{"activation": "geglu", "norm_place": "pre", "init_std_qkv": 0.0268, "lr": 0.000566, "beta1": 0.9, "train_tokens": 451800000}
MLP neurons of a small language model. Each row is named by its layer, matrix (gate and up: input weights) and neuron, and shows model dimensions 64-191. Each number is 128 + 32 x the weight over its row's rms, rounded and kept within 0 to 255. Numbers have three digits each. A neuron's up and down rows have the sign that makes its largest values positive.
Before each neuron's rows, "fires on" lists the tokens most often at its 100 highest values on Wikipedia text that the model never trained on.

fires on: "op", " National", " World", " top", "th", "International"
L4.gate315:133145130136040068139130233173129166145120159123136130117112108157160178105118128136094201164114110100095176130099110128145141142070128104138163115110093142095166139130127075139123127144140144131167106137115131139126102133110071110134174131212133147104160176255148077153183122141080150136171102137168149140112188123141137095106111189131085134105145065164135176113132145196108114089147
L4.up315:154117156171125118119141146098147090123123142117085172146107071144158072157135086082093158156104135124097105123075105156166154130140159068091110157184153091144142139120058140133117132120145143130127141103168124118143109078116101046093144147151118177109170174174136062143103133113135109156107064122114092110148186113188216104084141138119160165156186164169149070069175125158184109144060

fires on: " Con", "ar", "u", "re", "é", "al"
L5.gate352:105120110134115139106049147062074113153089074092116044132096081144112172154125131160141143090128144127119135124085137075100164086168147151155146178108114127120112133145085154146126088169138131196135141132129116087207063164101172166134122183114142139138103047115093174190148087084102115143179116107065154091191122128109125148132064155158125037139136160228135097145131159120127065127125
L5.up352:184101085106176139181198191129096195103040126110097118078126091108181123071126050136070147116142152091162198179144092057153156188134144132116121132149151187126092135131074107162182055128175096146128136149176126109171144161109136119126149088132106130123125104119072133155131122115087091102145197103114120168116154143135146130137140118151095121141165140139142131177206138099118073115064

fires on: "al", " as", "'", "es", "ar"
L4.gate359:091140141156054139100141123091112121150106199118093157128108083133103119169129113169076187115160078113181155100149138119085158119117110150113126133123115113122150134101086070155134158086183118120123122105153131097194119138065201060179162119149121118037099111108164107104105103060093135149169124129065154120154097156138163072153146104155119024154132085174113124148124070074151118146074
L4.up359:123095128123162168166131145075092083200151086100084090158144151083110192154141063151123052118147162133078145146128169106181154139174098130145100122142142172120153142151109162204119194152102097124180155121082122129128145087123175149173110120152118152105140107131121111098193142175113170109123164123091150190156084117145116108139147137147130132126127082155128142186052155126084109143108

fires on: " St", " Ed", " ed", " E"
L7.gate341:114148167056103123099100172112134083134152112098132118180144135109149159140118098108124130186118129042111131102143146112114102125140156127150133097126152066134125131130139151131205109105093108132134160235129078169153090090150058147144171150150111072178101072138179111139130141133096073161080110123101202171134140094133113146119098169110090138120086121154156124138085189147137151069209
L7.up341:098094142105136155095137101167151172021227135152169141089124085139131132134151125095122171091116147093159120142143172203146141111104072118163158129084129117091095126106100161187137108127132098159135139169155165162168163158178133108092147148109100158117152113155168093182127128154088076124120107173151138081211181156069094090114165137150116129103137116088079132096125146132150138154155

fires on: " ", " N", " (", " |", "11", " c"
L4.gate178:182135118146114130153153176133117133110138127218125117107139087104162120114143106141139151115145215125158098072152163158128141011140155154129110098121191106110110117098094123124100200172133132108198192063141099140168095108116081102147147164111186158158115076138121083162079109079134230145141071191139066155102155163132135131141143115141152145097110166120169060114153123135167123124037
L4.up178:097169098113126109069120142102132079132104128166103078130142177129109116121144158069141114126130161056121147120147134119041102139109112194208134161062094142096185136127138106158145134186125076117114193051157146165100136186159143061085133161169097151144124154093102135158156139143129180088204136123179124131138086051057129086137054151101147089165157139138121160153123105141102102182146

fires on: " that", " all"
L4.gate90:158145150052157130137067106104127147117176148135170101186110145146156156058135128177050123128139154130093119101197099156109137088157131164130062064153153184140108167088118123149144141104114160093173138087151140119128207173209095132087127103142081110139117124140108105117160141124165149176051084089097130104163079136118126179088147079147133138184121121098090138190142116105091146121096
L4.up90:138123162075116126147141064098088108145161160133127151095107094135103156137154133180161085040088154197139144093129090110156107147129107148111116075117157093091123166148126113122155136066144150140154141149170109054118137057116130093153106124173075141095141103162100170137117168174157110181126114100016162114122151164128156132119141061082130128112135154119110141123116094120077116111128

fires on: " |\n", ":", "°N", "|", " km", " |"
L7.gate297:078141096152103098107109121183146092105124144139146113160117165129201076086157121124133099183100163131134106168132121104146129158150169072072155106132194132129194070168076142138175097150067147157056121148178079136105057125141134080214109104078087123157234100093115093090145162151204084107123110092153138140207125140094103113103118119083106141162117146146107166138126103149097108144166
L7.up297:119126125087130148118110126112112116142094141033174113111100176223187070129075152077137149092141124146098152089132090158178110211103164133113107138159162110134180123109138178154070149143150170102149130081174110129092146067195130147133132132181098137134115092095159065172092139170152046067147140207084132142150117150182079184092083125134125101121164171117147146148158127161099079114093

fires on: "al", "te", "dro", "ose"
L4.gate42:140160076165129119110146164104132174160139120180068125087163085109151116131223055140113166123142116133056056101102081129115111062153146139128146120121058119139155144198135121165144104127105129155140132135184115191135085084191104149129085073151137102163114144126145099076100119112192127090167128124158132093123167166189152109198163111115141150163111126124109151202141132093122117035155
L4.up42:137129115145157103098099119155113100120082097109126106159093141141048152071142126160143153117147112144188038114103176176148142120105142136146125181174129108123073126107117104166076171162140122124162147118115129103163046163159152178143159143130139148186088140098176140082122114149107116115155148123085060100130172165149173112114195176070119121110114171122152114127139179110136155086145

fires on: "at", "l"
L4.gate92:108129075155144160065171135121122144139150114172137126137127112118123170104105124172088109135141211118116046113087081118146108156186152175145146125122138172171134109173115120100122083119092150134114106091129123124154135116118144126155113131152110116082123147145120151101167173139162106101118133169158080111121094168144104092207146138166116078159109130166144176109079116144120134151105
L4.up92:138169111141163140121184138144112129078095124177106137087118094123168150160113123079128145162183170091136120081205127122158156196184162102195095119201150169092142100127172119121120143136090158085154095144121103095116096092099097139167137129094195139105131093117167125120133168123162083134150178114167106099125139184186079138125102174186055090130153155079156175165087145053080147104140

fires on: " |", " United", " (", "ul"
L5.gate247:103113103120198128163149131071171106185154185144148107065180155085141125081107079114087099089151185104133100148146167123052140092122119141074147119113126135133122092131106112067141090155129132128136099121146160144110128129103112133146152102153193171100129094140084111138115113152153177116205171113129081119240086175104136157147160174095151154109119141099120152115118109157116110166115
L5.up247:193047139125125127152143124091098132205087112126130075084101156112182128085111160116126073090127075156145119102136115091082105114103151134202112092079124119139108073192129183181124059154171176086118102109156047162178155152184087080140153137119102172159137115135126156139123079160099170133158154095130071158171066145134192159164148098144093054114137135078151096129173120152147096121119

fires on: "M", " |", " m", "|"
L5.gate162:198128098122092104133144134148112140171119138132158099101072164100165193114133089125151109133150153106112130081156159130118108182071115090113105096100195087087134102153121103153164170133097180180081090180169162128133188110139163087092132140159141176088103106127109105108164169156104155228132138174154191149164124155101159112129082185142117133175075087091142175176088100110114126144126
L5.up162:151093184142126124149127157151158143155065142140083142187102217153129131078146157164146127121144118099133096124099090126181129170082219062117124129156102123082098128140128114111108136115201156124158138071209101111109144064168182126089116114146105162102194171118116097148112191088122149140129138108162129157136055153100163122092126154141147139122121164153096074160077128126182132089150

fires on: " un", " Un", " part", " min", "un"
L7.gate367:100087153139153137180124108173136177133123143157108105098115105148171079120138188122143186114143156110156130139131073124159096166082135121144160131178045126128134176129133099106152138124095134114110133143136162153171195166135149118155079155174116071123082191139116138112151127110062066112122154130081106183164110167124120139138119131108079154103161065200100082149117125084144097126184
L7.up367:106124105107077166104108143147146092104082129111161103161139049114170161123106114120107120116138122151104085139133122091133145182186073096173128067135137076120089127165143155072138099114148131123105072128081091190137111138130152100119115152134173165161147125144144066140130111097171129154120151124111155125134135145093113116100102189091123104091129095112114093190121164108107117103134

fires on: " t", " football", " T", " en", " All", " star"
L8.gate329:119113113123096107138090122139104102078113133079142136159136084145171144160102168119205095104092100149116171125167097054148155146098177149142169134095085199145109120109131108117145104129116103149165194202108092140149104173121123110135138144135131115082105117162123125154063121113162192156139110098103144097125079149102142139125178112200133150174133117109111112130124125084084172071103
L8.up329:183135177150141146087067088101166151167076151177084088123107087104178114083083130064151121132104119085110155146140098119171121135141137162116166168116115117112140015121060153147097184182101097121129137155186101110126139128177169177114143176137142095103122133152107179117147063162112124140122103155133124144128110111089159054139066117105152103122139140187203155150047151148169131140134

fires on: "on", " Mon", "en", "ons"
L6.gate420:156097050036115100148119115142105127098105145143120136119097103119128081172107110127182135147098179215127177079158070117078117139097090045121147125015085197070144102113131129088155163166157127124113123140091099121101107129121109197158154072133080074180153113150122094104061129073130118105161077092120107129131129133112142135137099154055099110146086090135140114140172163112127113162156
L6.up420:186089093073105114135152147123062126181118180119111098130125132151137143114137093145123120152170130163134153063124168158129134133125096156079124104116140101098124189126153114121138117134215191121145088112094116095144074109183119135194091125173146110142089047098147117099164131112087106071108255188108070126149097107159159123136168144212133179140098140135134109133138202153138130102103

fires on: " her", " His", " his", "'s", " Her"
L5.gate406:197138055136145144162136083134066197093129150130146123148165099113133178067123161096153100161134159082060135173129104098150148118079148107142148092139088122123122118074075116142148128146133092116136110198100166098157114102159142119107146075133103109135135106162094111140174117151129133150162139157080174080127134131106122185115105152093121157144137133149045112197060116130106156174063
L5.up406:133077101114140122115164111146079133140146163111095126189158088114118220110132165133106139138177161096140171137105154110108178166118143149098123134176102131124167111125033210132130097130169122120142102163101148114156137111167184157147115161163135094156187115092136155118163102140161103117127136124124131167159109114143151155149129175156142111151127158114117128119151163181081062141101

fires on: "/", " ", "ater", "-", "at", "un"
L4.gate10:174097107076150134111109170068130151116082104175145103143070145187131170118135117200137135073074131122164151187126035058100189125131132124185115110139084159130133143141110107097144131085178123123086090098153086162126093110133136127112125082164115099100071169132114141129147155077105095072192169145179196119128061165090121171170101137090137143115152096154102062115133117111119147138107
L4.up10:195130083127180162136127163171174162099116135120155125138168087111099063138083141134113138112160140125143126078109112138124151130195149100137136099079117102145129149159100124092146121094104128104124120163093146124202113141099138082161095118096106149103109102182142108161154164117148114108139124103128134122090158196105044082110126185176125092157123073137113199169121121153122165197172

fires on: ")"
L5.gate104:135047129061101185150052118158095155121067099136188109112072122123060151144177122161094130148103189132128136030116130155137172109151181097118148130143116155108095117195141146114142106135091135160174140101098127096145115162093137077132121147122123126087150122104115120155096129137159091118131138118114174166138085078079103148121107124138115162110143130130119146181133206097101213110086
L5.up104:108161187081120152099138123142058151111147129160149143104167145130087179150166086054138129169188169119117153115096129115113184110097148103153090133103104147065117062142134156084191195175116160141101159090119114092114181142111139102119151141163104093162165114147112139157095167185128095140088114084113113155180062151124147198137179133140146085158140151110078134150093135088093178082120

fires on: ".", "\"", ")"
L7.gate138:116174137137052151161087125103105143065123143073177115157099165133130159107126116119131101110119166135104067142107160094108133073169062092160167132143130139103068098172146163132114139132219139138064140174132175091117090123131143060119190121117196110092103110151145143167086127159158133143156112137137149138166102134124114097119081141116145165107067108121122122126131154106123183136132
L7.up138:121144146109097114120124119161118152090101086101184112122130065128131104165107112115153106150169171113166091118065116146130127122137158043106146106121127100152108098170159123123191124134129080142052123149144154146128185153144116103111159135147116139132052122163161076173101136191158134131141095163163152159139138152097178156135094092153121098148128151108107135165135169074091133084129

fires on: ".S", " No", " Jr", ".C", ".D"
L8.gate201:100151117096140121146137139168135154071148163110096120139141070175138048174126169118169102177134111153062134145105113123105093121139084183103150195160103091079150090098125146146141142152160163133109104142115147104120057051182124119113104134123131106126117131167108099107144165100095113130069106070110137097161107155106067140146152123120187126168162120099152126133161232096114154116117
L8.up201:088168103136134055148133095171110185081148185121131123114064101179137122183120116120148159134156154168195121073085140093140117089143144118123188117088135161138112114172105142133158147161110115120123028163144149069061105139160206174171138131161094148223149167155043058202141168128124154130101130136126120126139155149115101111143129136089113166153125153051153127202131168092097162120109

fires on: " sc", " Sc", " sp", " st", "og"
L8.gate258:152169099172126143143151159102123178127157182083121130162145175090099195120160163145149111084144122130178115072102192131130063097133110099124123120138134150129167144166108174110101119158128127116129083127114120104095155136113148172163146122112122199112100100128111081147130155137192132212108120115098134109115095125114131183089137146127126149117122194163137073184141154147191073116138
L8.up258:119114066158133165120119134147130128136130189136139163123126158106133101122082128137129072134142079108174162146126113118099118120105098106098118150078100100108147058159131118147111098168036109113120086119107117108096108130108089189181139154166145148113126098146104091096134139138127143154120115135078099080095123075082146161123040103150113114099185161170125114139109145148238167121198

fires on: "Ch", " Ch", " ch", " Jr", "ch", ".S"
L7.gate254:084167151044107124102159129117090119173163094096118155111141114152102105120150100153160084077143177164160145162141103129103148123103082134058138173112141110095106143152140185122157068058118184088126149113113115118088119135152151144098176145172182126107167112109122112140156102088118140109068123134151148116114132084159170162089198098125151081088117116108111116166110102076064130096141
L7.up254:133111119126125139149146148148104125087117162152147161153146129144119119175087169092152157158116111092122064098090118113105139102072103111141104147146091106131175099099110166055158136173042078092056091142167112075138056105130151179103123140159131049125115083160115094114154149128124127134097151180152163127157107144092094093134134088048143156110134113149139136151067172123122130148108